Part of a small language model's weights.
Training: a variant of Muon for these matrices, 6182 steps.
MLP neurons of a small language model. Each row is named by its layer, matrix (gate and up: input weights) and neuron, and shows model dimensions 128-255. Each number is 500 + 50 x the weight over its row's rms, rounded and kept within 0 to 999. Numbers have three digits each. A neuron's up and down rows have the sign that makes its largest values positive.
A block is one neuron, or neurons of one layer that tend to fire together. Before each block is what it responds to, as a language model described it from the Wikipedia text at the highest values.

Word-initial " d" fragment. The opening " d" piece of words split into several tokens, e.g. d|escent, d|isease, d|uring; occasionally other mid-word fragments like curr|ent.
L14.gate178:464478548525566552499558440415456468557443495467590523599545495557479576586547461373519531469537522464475455492539467485504512490416495598524538535441442459615445453471453394552422455485521534503474446537547431528470575490489514583445578536486475526507450595545527527527430461564563489515462412543462490468581520524518506525537513486487417618507477531485502546510477464492545510587456
L14.up178:499637438508491464540473508456359539521535558533457521558490579432605472454528534610551501507477490460423524529540478602518431578571446550429527495533574568547537420509467519506583543395577519523474525448450459538527447509412502549521476449558507554443486508502600506455522559459545461584442470483467469480483473475518505486390535528607464572616503489465529544550477614438518501431503
L14.gate263:542498467524463409478559492493529512451536439491526478395595467453450460481459406470476567419503559629560561561500593508500460514484465506411433541505436513491462473566546555475578551511531498480501569441514435435456428476455515588504394550552488551542433562423588463525484462510576586440497449478447467538513420549512470504606526576485484508528456609510547489536449537544516509455597
L14.up263:531397460632466489505558534459567470449510511484521529493402443575563482489524513517468514445551522348555453525509543460538531449541478524491572565514581550517514473488555521445482531477492527517527516597505457467515586476432550581417434534443443514515501478419496502581509501510603580525518525536561436511507483537551521544416509504534589537425538550549495539441462508489498582386481
L14.gate316:498502528516471537613501545421540574497524522531474431480413480475497506554560483556415543429474545460545515552460535502429531410501498487500502577536525446410491572465504508511521576419449555445467534500550504542571508517535454536539438543405436451480568535492581444445500535556623572488611593560545493516502537500522571443509476424489484425552493586500520513538553513520475581532457
L14.up316:507448510510442425491517541530456467480555508545502533414474505530519502455506584379491477478462551451492443481545476468579427568509490583442545423482479514486511506457527559503483544448470524518545462597513533504475512468576440553516432528462487475505543528520500557425422485558499564446519570666528490584457457522426533603427610528459477483631507531589617467450402582489558553508583
L14.gate623:498450516523408532549538515519544572658519493532500501494503549473530468412524552445447577535406497504507421565406434523499458433443497476535490520429522485537531436556465538495556502533475525535536415459478517507395464487435505517539521502593532399554585522526480529488583499609557482549529442567456430495534463511508455523509436533495457494500510439462631494561441578517467455528638
L14.up623:537455523531461585435536492513428579587362537559497578484499585490469515440577522556447484478551510500588444501412365463571534519482577446442578510431479402519473504500532512494532537532464564498533476507502580511519487567515461521544544559530495492509519553556422643421515595551534522514448450425539462488538441473419458510517426550508522483528546496495485510421455500490484500523493

Mid-word pieces in tables. Word-internal fragments inside stereotyped words in tables and infobox lists, e.g. v-al-id, sil-ver, A-u-g, and the trailing 0 before "m".
L16.gate25:439550631443510467519532507530567470634514509526485449438501444502453557458547497419487618451458505521492535490395502426537508527390502519535454438516478502538500489371544516506491547550514408472508509423464525512483464526494525481396543498502540461620550411428465496500448372507470546430544523461519510447526512536556487471500489500450509421536537428518477453470471473541529580576476
L16.up25:475465466461450564553442546448511582507598531531465478460474519466483648501495553470466551563485510463499484487436461492536554478451549543463466445431539513472463534536538418473489497577459572500368491500503504591540576590483517606451534549531435525436522490546457485507423486551458558573431555458556438535547487482507527523460542541464525485514472498501563462474401467511460601562559
L16.gate29:423537600485555483547457405559597430570451518575455428505406537456512508543635558508526567552538598554563579511448607572500521490468471472536428457524461496459480552625533505496476580583491554439488583490531554585539542496488505500476471446571543455589510495459510525448519528588548513501458464395391466494522474530621470483473514597487481522509492475556498530614573496548424530479526
L16.up29:594438515512469594547430437498551470565423382511505437415477522499525562484535613431534594532537581549560473494516509540403550495416540506449549506500456494501502468532594476432486568488522528465444521466548436498466473525583444481482441527417502534476503496544522562617503543465428464456545521479384439519503448421503537489431481534416485540480514496457517497456505545514445448606619
L16.gate548:595525482520456438506475550463510464450530543500487477447435543466456548619458482511455560472589622544505432547489529457473498449489562445492549491493484535514542425595446524527526488506549526523515454520534460620439530477522585515503454411583537499622425532501537538501458431526469488484572554587438489454556565470586532418537481436502423517485492417589491556585508546512427472550504
L16.up548:485556444499520639443546532469445487492462500457497463517517559419527535577528430528383535451526549409422506497468349479432531466547475455459491461486430559467489463534476586423565486456462572510499534549536528485462597540506462520621481436499504420582478455455533547484503450544420509458479545546500606465504586526572499443488504540511536538552447408515524575481485554438468511570479
L16.gate577:607549483505401529543505446430478467567549470569620481415440543542494609578492496532573584525495526529463472599454525449479517467455536541464417530500466583530513553485445511456583468538535501587546462406521476499476451482529468477438520551579444503464538504577515505534501460471539628510357512431484484463572582472502455518538497537586482509544490445562571522526539540469440380552437
L16.up577:501471461474442509534494410603489491591450528541503540440460448527566468655343521463369534522555533524468509513567524501496515512649614405451474481527482479572450415447466555543577524469482595560494396474495467521476421446560433429417508410501454542568501508506450457449474460542477459563470460389489509551436528549560511496542497510545491569548518421574581518399548538477495496566509

Approximators before numbers. Final word-pieces of approximating or quantity words just before a number, like abou-t, near-ly, ar-ound, more th-an, j-ust over, plus "at"/"of" before ages or years, and the split "t" in o-t-her.
L14.gate412:445467549522524607426520561483571515413530482439503439498415511447422482544479541551525455585405548499496570410503595559513518490442375512430485417460500561519462440485539464509557514377540462561499514452462457513546576504449447491507457481546517589549523564494450448567543453518496582536423523487539486525459469519495522502409594410476508496592421535586496408426541602505491356517453
L14.up412:470471482484542457464455474519539520528466484542510412441552434521458506551473489482478426532420526487526462558585604536425521419539496505561522402543491388496518535522508498497487522466424441529508552515498486590467464489487427498580572511526469578482495560544501489540463525487487605532574509535517418510453537526553434521464533459501397423481502445584428448494603608562470449401475
L14.gate452:504410490426572512584467473467558489484455447464488477450488594453434543457523555442552515540520562521571566500561577427446510409461460468462465432495439359450432481546451448576474519546486503488496518528499483512416502477612534439477499467530462540553516552539485555442458447515611432496385415470517507535582572486485479541463368491517520506479405440497503604506442498512511510521528
L14.up452:539456417389522460589541490585520504420424566498447513481495568515593534442504535458408521489526464450551480435534531498482535501519613514424511556487416456439530526542467533522531473553555461520497448457517491539534483434536595478482333523457610553541448550506469518464436454525546512486430481481487453603520395556566548463490518461420479597480484440552530457529544391525503487516623
L14.gate582:523452435518432502524481524493448470452389466416425521453527485546473465542457397512495495571516510408503548472412471507434510558437419503535457486530511600462579513532582496502478532611498445494480526465534464541492509549461448548509554431629499490468525500462551495377542397553520452539548559587504572539476504421565415460586440510490476486456481529570512483460474530451530622415560
L14.up582:461564491532509535436527466501570436545484415487470543453508463518426447408507484452531551412494494510467567459511527599489533460536517511505506456533537436589499438514529465573479552458538483528500489475421604589518471561403482487618496449496545467397462546589503441479455495518547504505523547488402526584532449418562446355501448346419487474511480461519582433531432478490419554451532
L14.gate696:462564469534523504526508435511504509583511600460474571495439448448564510454613504478502512530413502534455443457577512585534488479453486504517513455534469494518523547588582448427541454539637463516485452555440524442510447493476398497510456440521600518535542427363488496560487484512535483469484588552596578488479556437515506445506420418493574481531461451552518525567443479502519494491453
L14.up696:529483483448439530590576516543543446513460528466527622477455524457575444513540471555607493454521522474507522552417537502558529402505450546502485501465539487554415542546536496369503525442490431511570507500470534439503458485520459506469482453519462507507558500450523565518481565563467536519496639589518447487433492468536442585487477437486483458481600462557462480529445529560493504493524

Mid-word continuation pieces. Word-piece continuations right after a short opening fragment, mostly "ed" in "led" (led to, led by) and "ud" in include/conclude, also names like Merovingian.
L3.gate686:539461547453522488486536506443488536446424518616557485549466476507562434446512506498444525507516493483452459498529488528437522550498481539500418414433623498517526510453515440501449522547557507524588466460554496563537541518462472632443475444610491490595445492505428524500511507431526370483580504543512493531590582545483500486515534586548473510551408505560480554528472537435415539484462
L3.up686:496561478493509455547440563357368529475486413572476526542450464545502483446481464517533548502529529568514573438435458502491355535510473586455421500566548489559470485434495532446576535524441440538431484430529507472518493642486501488438484493464472477588571438436505520436449485509411451462502479490493522556434429501554417464534475580456471494567567480444507568459490496505527433458534

Reporting/belief verb endings. Suffix pieces completing reporting, belief or perception verbs before a clause or "as", e.g. suppos-ed, say-ing, suggest-s, believ-ed, kn-ow-n as, su-ch as.
L14.gate203:502385479449481479487505436528457459481475445538439504496511521536471487493478587510429397451468516420459477585486479441466530491580496474495528455475518469506517492488461414505498449425536428464581428548427458472460451600506426428521505531656384455530584476567402522498562519498515531575435535499517570472440479411496429541445536475437569482506492552531490521609379462479464550469540
L14.up203:574470461500460460537408432519545577495457452538501467421487454455588533429548602567546551496451482572490555513509514436521458444486388510571461484492522557521508328548543506603498548468473459579466428559465523442472496505453589466449537469578570635541492546513457512520521516483459602448519540583512592456563466420554591531552465464536480495536458526454508541456500509473451527531436
L14.gate212:499479438579482506475514500422446579506562576424614505490536586510599463438563554430473492618526481410503529423499495545378514498506496484514539502498481541482483514480531427454509472444527487458515538503438513456479426584524531605489536469539574463415442438551522470592501537537446517503514563568547511548493569493576448558472450510474491457484440485572480423623527582540543418621449
L14.up212:536477525534498454446621535516489425481500527492473399470472576418493578497500451444542524444491372624433552501538553395499464474443447440605505522492559464580507403496491475492490527442462479543436487529465507499494539562454506432524447647400438561436565402525497523545583534500501491549435466551400549480501535531500511501528520514444517520493486448538503515477413421539357433380493
L14.gate381:563425566508540531554570479469532544460536598646456510547551531514467522539544538497471480430453484509612462540486461456516505509514515484449480531487521423539489409472474513488429495530505469575573531469389452554479581484496493493393460536486520472540538373564522473545436477502557511451512548535548487513509512476475495492506527564554597562571601500569471443627499419539531528513563
L14.up381:500445534647530507549502468476397472531526600604544557445564521512452477561540518561536476619551552495430491547554486542461488576463444435481444482489407455535505496528487402485458439458545453553541424472448526553476527535497555469455502452419531523488457449462491546551503508434477524470492558484484494503498564468447446453454557510459643512558448529491546527456477576525518504516410
L14.gate410:455506477498582520568556496337488446518504516504462502479553573440601393473431547511454523472500505534494509441496472459482527444448467508435571447498507592529422324585556443592538488475462505531492477437484430515450486481525625515486424471574459468484482574474444440717504543519566522496480525488481529478442545428498537524435597477461584602459490528516523473496505533591506484444483
L14.up410:534550588565548489459504445511544499483477492571508441421479458548464545431385522556561444544459501489535581569507534499401522524511506385480531503504528572467433484513447470528547496530531446511531519509440573450421469487534461450517523456601433457583498523527552539525489571509442472517479589562500495593450363511463413501410555474474568462592480531499529488539433506442507528558472

Un- word fragment. Word-piece "un"/"Un" at the start or inside words (until, United, University, union, sunny, Municipal), plus a few "ar" pieces (war, March).
L3.gate306:456494508450557460494464516474483502430507571497525417522468536492517426443322583539453528502420444539531539558477532511564498523492557543450574553443462533394473539572486575485512539543484497472561527522551446407415525585471502534403531541511520519395547432506470507433491545523529565553565547463493507504401527447446462468601529426436632447535477484458479580489571560592483492551530
L3.up306:439538498430531482460578496606471524482409461507482473510487518535593489424548536530475446550528417475525522477450503501454475517516512537537454495480455577488490535506536505521540490554544554477467546497364478482501445569486519589449547495451480526507451466527518561543481510513506390526470534450480549435562390470478547534543544483519546469415507519533526529478506499525450326538516

Space-prefixed "a" token. Fires on " a"/" A" after a space, both the article "a" and as the first piece of words like adults, appearances, April, active.
L14.gate431:476461434515587493492514514518513551510523542514551471465511556494564514557448489567491596418465477597468539483504493421488470592620530459474538577446560407536518442523600481523425519492434511553497444447553512456517533472542474519558492582514394510527474546470494467457523447407508598573438436590512391463426478434535514537591475583500467560514443517521554515514505531545491485508492
L14.up431:523369499580546493502522462498513470451607382579482527470452532540451456536488492468551476446527577351495481512510521405498458534532502486531512492633559443562448547583497487513579488494510541489490564528515601464558510481513517518469568460509525455482451424446493487504437501542600567470451479458563439504549565452554456515460498494485537545447505473489546594512534492517477482441528
L14.gate440:530442545600435497552394514532595551484534463472506452583539477400498546552497449447358412472365459561478559481552463575400548500497554645536503541427513462465472512501518484483457516551447517593490534475531487504524521525513548554533493489476504474494516405574497524483456476547404579466497459524509451502550548460472479474440548584514454501449427410501530504518557488556547432430503
L14.up440:450433553578513380590578546539540446490461444466454488499557518481548540458562544416434457476521494560455504570530568554436474622561399508489581507536493479546498542417464459561535484509453570531448463510521456538476556536487453515466534569443445454429471478513419589466494479477560483420525524591549542487482555395485494482495546544559491404510538468468451500494590477534493440487528
L14.gate454:474558502540532502511443539534494591576409513500571468544513494460482547391465477445494613547500514591424520500528542504460425504512520495514546587360443480524492538467562496467496468526516507596487411460458532530484482460490414486581570494514536451486497453490450496556444452538445505488473512542474360459436412488411430471493506484408539515559490500525486554515559457565451498468566
L14.up454:537470421469518412413572523469556481509493533537523543489482472481465540535556481510458500415516460559441517564512530539520550484493465491431520406475525454623528539486558431463515457471520540450437598549435483561406557480512512423494493484525435506555487509387560486548479490554492476451523464497545549591522548487475406574503542559460467517489506486501476514498531473439480484516454
L14.gate464:493461555498443472383534567453516549543419438512569411606600596513524456429584498507521502522488508510557520583510508494402490586592529511454522562496483492542545491536518465575566517475545506477485427465443548507379441582521416471490487441485468531579451488553526556474475427577495530486456419491558503482474546445491510400558470495487611516481562558453545503435530505539513604514536
L14.up464:519486502523512431538522601554536501508576512582599470529554516466665485440501374456505416496559542582506487475525449468499545547475443544475576496434519452526445604578537441497457473516454482462435482488463511524534447476444393578468460564466523582514490493483611602439492547498480495454562435519508500471482490444483458481442605494525447485593495515512561459561504470482445552427474

Mid-word pieces in split words. Middle word-piece tokens of words broken into several pieces, strongest on "ot" in football(er), also "ess" in professional, "al" in goal.
L3.gate285:493504481491567525486605568530502496472476567461463571439462469528464480481545471579465579448478487448517478607490441400443490457525492479460545509537493556491500440458451454495532394485470440427537513419510466473521505465495572436542476524469460536493514482551474557506571505546504475492438550454400387498459499516489507541526509500534485560552537474545453468481507493530462427423535
L3.up285:619542497511508563568542480452561516485488512528474459491477508505452484439519436624500482442548534533493465501478539521465505564542523515527445499571508558416477435460447474466533495369523461459502561491491459438481527475467584425522515488490500514422490481528480507450529462531494465410473521466528365462487545538447462562549480530487651575577524475533538482520474493460532455504465

Split-word initial d. Single-letter opening fragment of a word split into pieces, mostly d (also w, nd in u-nd-er), e.g. d|uring, d|isease, w|orking.
L16.gate14:471408482512475522448504498382570537616539550477547492515476446443512546508452566500449476454485433486457448493566591557582464475491521419491498549559535499444538479580472580546510477432568540492525511469483492546420561498532612525469542518522598600482542545508573498505504580531515480440473464522553448531513473523504469471541521513469513576458517621493532549519570509399589475465479
L16.up14:483432539491482567481467530557542522466555492481556537548600498475509464583583414500454483481524480551541488413449537527519408487455482550613483539583590509577460506464569547519467501541573571481546599515522450465486542505585496459582458446441403590476508587488460507464503514416528506502431594454438422552534520450453489519516443523546504469488497530445503469525518604538553469471470
L16.gate61:563525501526479600473524450508407443485573502413576616511454407440527486574452464535490548462520645421476475485537458487516483504455523553563485510456416456517499501411557509481528470415539445435429465549551569522448449497549444499476501498491528487529517517548527537456428469391564518404442451447524480436563532510547507492501463481515650536527488576484461523473520504514546478506529
L16.up61:451460414584525484524462513417624485570520543535524479592608495445449433461467554523454506410540485543478484478522498427456473519483436548502511544461437524410590568527439493486521500488482536522402564581525477501448399479441479460518564586498554469521494516487400545591480567579507496592475580537582388492521453539584545531410506599501423533508508519510417539520495434462494476494462
L16.gate200:487383485558509590442463543527587544488448527572438492401479530431504495502554483561376508522437512562472468585461530437525458536521440540442416461498475423491487543467453595530603565469446516481443539499559455489447497443420508484527544566433474579481557506511471526554435499538568471518406446523501427510460460530553384449490460516461412547464535500562469576483494572508549543540514
L16.up200:416462463521501575440611504483576516467546505597519513479501503407448471477471451538443496450472489428449539592505501437531419540584555443494475489556471549505451459503454554589566456375449566407507554510556401506532507482447485540543468565437510571575578448538514525581471509525430388490360551465500449589528545488506479490468485450573484500518491625510496419521502560459497460555521
L16.gate342:501433469476494464509498461459551600511433500494436471546477462455525549491415540375426486419513465474452427491536543530530534488545547448489484417475493503532541479584397502516442430420391507476486477559525518574487484493525508553458519635515424572494568567465545526466560556479544567514524413466435423540508434509519542419445487451484537512526538513591537419421514613412513512441452
L16.up342:477519445479385477588547536433520472430531515514408461432446456449453578576550458485365450486483532535478543477538518422465531489535536585460530460539501517428432371557406592514533445451423510515405532484478485590416427522473539468472482501500549489520516490500517556479600430499473440489496438612498379452505477520483459461521499496614414548647520550506561507474466574491461490526507

Prepositions after noun phrases. Prepositions like in, at, of directly after a noun or name, introducing a place, date or outlet (Broadway in Brooklyn, Shales of); also word-initial pieces like at(tacks), con(flicts).
L16.gate62:566509496525517445522466478523520536559479563488473487453541492529501539506529457424558430560505473503436588528556537562449410414473443485469510475487519457476475514516474444635460569515599505554534551514500456541475474364429519526333544529562511533513507535530593507671467424438576453457465464471502431483550448377551460507400415478558552453543508517538573521449506445478503538480457
L16.up62:449452519486439496549525595515546418507494539503509462564506493594550497552534491484512496515623539567497387476550587546552464506454504463466506560491500488521535549465426491552478539512529577470539544451426506547571512509531427512443508505487525487523455543515532420557561407517514429424440554504481465470554411527428537443520501405488598433538492485431579536539528557544470417453467
L16.gate409:548490449505545579416394495436447565491470505462510527499485468381465433593404401503508516470534496481444599494533487592423482556501521395535496527494441472497557398511509521508511459407528449515554444350531522536539463509423461468480525510621475480525535611523369486448455493588510541541527493536494489512501494491491501423420514488504449504516464546498480557536429487500535465432353
L16.up409:454502498551474542486509480445413467536458548483464526434405558519530560452490512500523447523430372485479501422432572518476514460554493443495463546535590523525673507552547486528477546500603508516561431595508543541562484585470587496539506505508591417421482531521414490492514524592534508503476537526496444520542374486589468458553400502528524482467535439525590529441559576549510543505516
L16.gate493:483464470525535508432478461517476557508564454501396496541505375518468535564609544489605466463462413551553565373517479469417473461517486538433511494559515449511493524603513537463532490488459522586620360501541438468498441510370438457429459450505448456490511491579507600604501505562448525451462517505521468511515446472528550468476564446541551475580493509534526583481487528461528521506396
L16.up493:662516521488515485441491527551481530541520471410432395415495468522538443483535528544477483514428488510488577494540534565424423479523429525444514426563535423512506481574525504525484503430498492476617579439505480418490609482440556461396408461451510520533515449539455466498537609482567442492515484575455479461517509559548492390594507454423500484507503569528509492493429529561512561515510
L16.gate662:423488492424455554480444484529537446410416422495454513492399432401538520511508501490490455449508597559474462462521573493471517494497486508438545507587512557449456482550460503476550573487456463477458522385476440433443465488479526470495474501452488524424470414586580482448510445534539542440467562519505412476527516416623517573570613502507610589547492489556486519477481532577438482528562
L16.up662:525493506527539522478521539523540498476473475515501499541595428506482470446588400493416520423518455449506464450442480555395504500597494501395413525401550439563507444491563484455533510493493428538556598491493529442518479462499460445471441374584381554502443414462490475498544513449532498494490463510525655482563579427479493450422627488519509537571505516540513442492513501496520474565510

Word-initial letter W. A standalone w or W token starting a split word, such as w|omen, w|here, w|ork, W|ikipedia, w|estern; occasionally St or digits.
L3.gate350:485518538402474484424492549486550591519427420526439497468336504540486448482495487590542544496499450514569504480374521593551516577435528508384514481486430519554566565531506536581522535528479511476451530492511559547459579559472550437458501495462508524564537465549527409513463504542543458537488530439573563508554582470576479478492406549516467420509560519505499552488468501440444537436461
L3.up350:523563565465494485405473487548504559547451496547471519508463494457448524461488535588529490364523509513597532483516514443563556495457485537416479514480380463450518510559463506513487609526413498448420521530530484459539446425513485539521533512385516541511484412495570611430514501524409450498508465522545545492485507503471533481616437512545519475353586519489433599504482534572431466528449

"in" word starts. The piece "in", either as a standalone preposition or opening a longer word (incumbent, increase, influenced), strongest after "(" or a hyphen; also "res"/"re" in present, preparations.
L3.gate616:598540499534557554537471542539424596429478420520490541459494494515609581543509405513536543505472587377535479491506470505612471420516523449536568534515546458495589546525527458509504474490548470454538549483417585494493451441474525530471516468519513537475527508530508385461544536489517511484582581470407634502469454479539506534397450436517525446492457559474498552426518432451450575517391
L3.up616:537544544472539469628480507558496522524573476578398381477495601532604567491529434512512541454446481559454445584561539616565464504551473464552508491485440609478585544504508439581533451462504468498546531445459561523435490553500436508478561490487581428568496543570474503440559544493516496456467571499439477518556530539496408490443431481445498542536463531429474501437511424526432450522511

Article and word-start pieces. Fires mostly on the article " a" after verbs like is or gave, and on word-initial "un"/"Un" pieces such as un-iverse, Un-ited, un-its.
L16.gate117:561427473507506466534508437466513428539489516472411486498515489511511548485410491534542518510498501527572545631570529418464455451530490583472510476548478548527490510571388518458540542473502593453464551429495551477447511564442527404466645462503495463488531497469501501532511516499445491497541469513450506498532563499540418534518520566559474548470564551527518527570568524527481529475563
L16.up117:451453591454420455460508450437560445602475466556473450518418536525495563442429584488532481528422534467500491519498514566382378448514499501457424467585602570368575573572538492601497613460552516453518509509408493544480506414507547564506511453478536458547449535449545500490508485518491521386515489481496455430483507523473414430568505503512490481526548505505592513470512496567442541503497
L16.gate185:516434471599475510461447496544506502435446467469523471486516385556473492528470456483508518510458501456544533551542639528532411527481553547556497581483458502583525546454469506573446475536440549487564530474442525410446530547479516450467480497499501458439509438409562524505541496538488435485551458453520461443432490435496542515455547494424543509557589624456520579541561515605437479495420
L16.up185:528515482567464560459519533507445506519593510507513342490516463517453499490516487438452466490467535557495516511580457506495461526519477517441506574552554507520449505580528447469441503539522533441441452491436505476469466436425619480435536529480458504452670485450529411515462525533506597525570562489568519528450384502516509438592537492456578457527577523518505496489521490465516488583555
L16.gate462:525500436489536473544461509415472509466411451448510396520451506540563562487545430429501469483454451457496475525532506423411526514544544546447474414488486499448581438461526432559490556571449470449527555455461495485387557369456501469550468522546436520490492456497438563537514484561471525483495558460505542425533382535491492515439502490495447409518498423535584591517538483524509494567552
L16.up462:588445519574528432620437506486534559587387576574503465496472428517546474438424502497532515435539552439559557552494481496523410597547572481478555483417518570508473467539519460603431577495467490505526482492468508497525596512407519450488504471503589506574464470540503491479531496537435496526535524453543484545426510466486457563500434533499460410599529536435544562447499478432515409527447
L16.gate585:549460511578414428455439508452543515542513414543500557517422550460479522539535468482454416448507525536511561493529527532522448562521500550499503471605530469470476525569571533518456515537483451470545535510465534417513542511483503516472501523519489484534570445470609605529533533517432509466454469451503490481505565587514428495459458604528479409548474454512535514408544529466573503476587
L16.up585:527495431464525448465502470487458531632498455604459478483467505577483530392441478458475474503458590506567586567496505437548508589529471499470520590509460520544603507624459462512525496430517503481533449455583456615519523397501501459523501472521384464446570489443593558405534529414427536476515452545523498435550402501472490502611439547461457458546383448515473452535484573504473562435578

Word-completing suffixes before prepositions. Final pieces that complete a split word, mostly verb endings like -ed or -ing, right before a governed preposition or complement: Accord-ing to, l-ed by, d-ue to, point-ed out.
L16.gate395:501463524453462488479505495492432508587381556596514459454451561473468544460539588454497541518499640437590544522523529582510519487562614495485416544488473536475457489558518429514459469489555602480494456523476399550484549536490455587528488469604502501607452473463475571459501496500489445577477491427444521547525514427614475393506552393470496540525574492542466444575511512588435514421516
L16.up395:451465460400556547436447559424491545534591523559472513511590449495498490471532488478526524580549476525463522645487516488541454476552456464469534516516509510522426452554551443514483545546517520498419575509537496517484571566595599521512428600526416598423537475538527529472533464467446592510561438554528593405454556525476441467617518502556563493635461392513491469514439493516433491500471
L16.gate502:507544500451444536492531634496536424530504493568503417483504460506569468518585453520511481468543476420521616577500580557528449538505396484529437498500452447503433547385481406518474552615442520518539565430381544528425596561486455583522467417518484473509505467454470507524580539552573494484502504507571525488400494451467505459485504444401492367544580491493567444484509527531460516446529
L16.up502:478551462537487406473458554449435542584539600529495507511515544512500452420512504552492564470543532486552569533559505480634546530511587458575453504480512504454492474515520555495513469485524447569458531518485515484643421392555400467529399499533488429499549512492472472470489434630527444519455511482550511447533478481462432471433407518534466458551433577496404495619446529496559482516475
L16.gate536:552488544517369475446502552486556487504457490491463488510475517430469545480469533501469474491464504509495519607456627599543482463589453434464522504485488481470543427510551518516494491588459547547507485436510440566488459586503506517453496549406465456446530448476532550495437435631541520505583459536501630465512462538605565568509522392524516542477548470424527481516471511488516480490502
L16.up536:461469448607494440458584503537500508504549480403540464478385439526456511487582589521513526436459523476601345517518378472513533444566539546539489515536592427435563532559488556493646569447510466467513548512593538447558444525424509427517497511512405511496513564511556531477474547478526539502513563476427467475539476406527532534520499503496507494556455516522468599524445539480596444514464
L16.gate699:485628447495471592571496510407572469558505485477539435451506481495482569471382535473459475516467589455548486563481568527487588498599503495592445526545547434513460393613510516553515541436471536488538569550460420533490506579499420460540485475511446475488590459506522465475503545536525539457582485508526483517417469484497549502469513528489494469554440450455510472544429518541419418411402
L16.up699:482546500474561544444421419519532453572521464534596490428392514570469485469419513462550473478466513509556577525509584597567492543537399405489397512513516486499484448482425467553542542491448442536468517508533482496561607524560452383446505486479433422490468518540458478490534532479572436552525454485560574573424557416535458458473592473483404507522554391494500443584560552497401478452482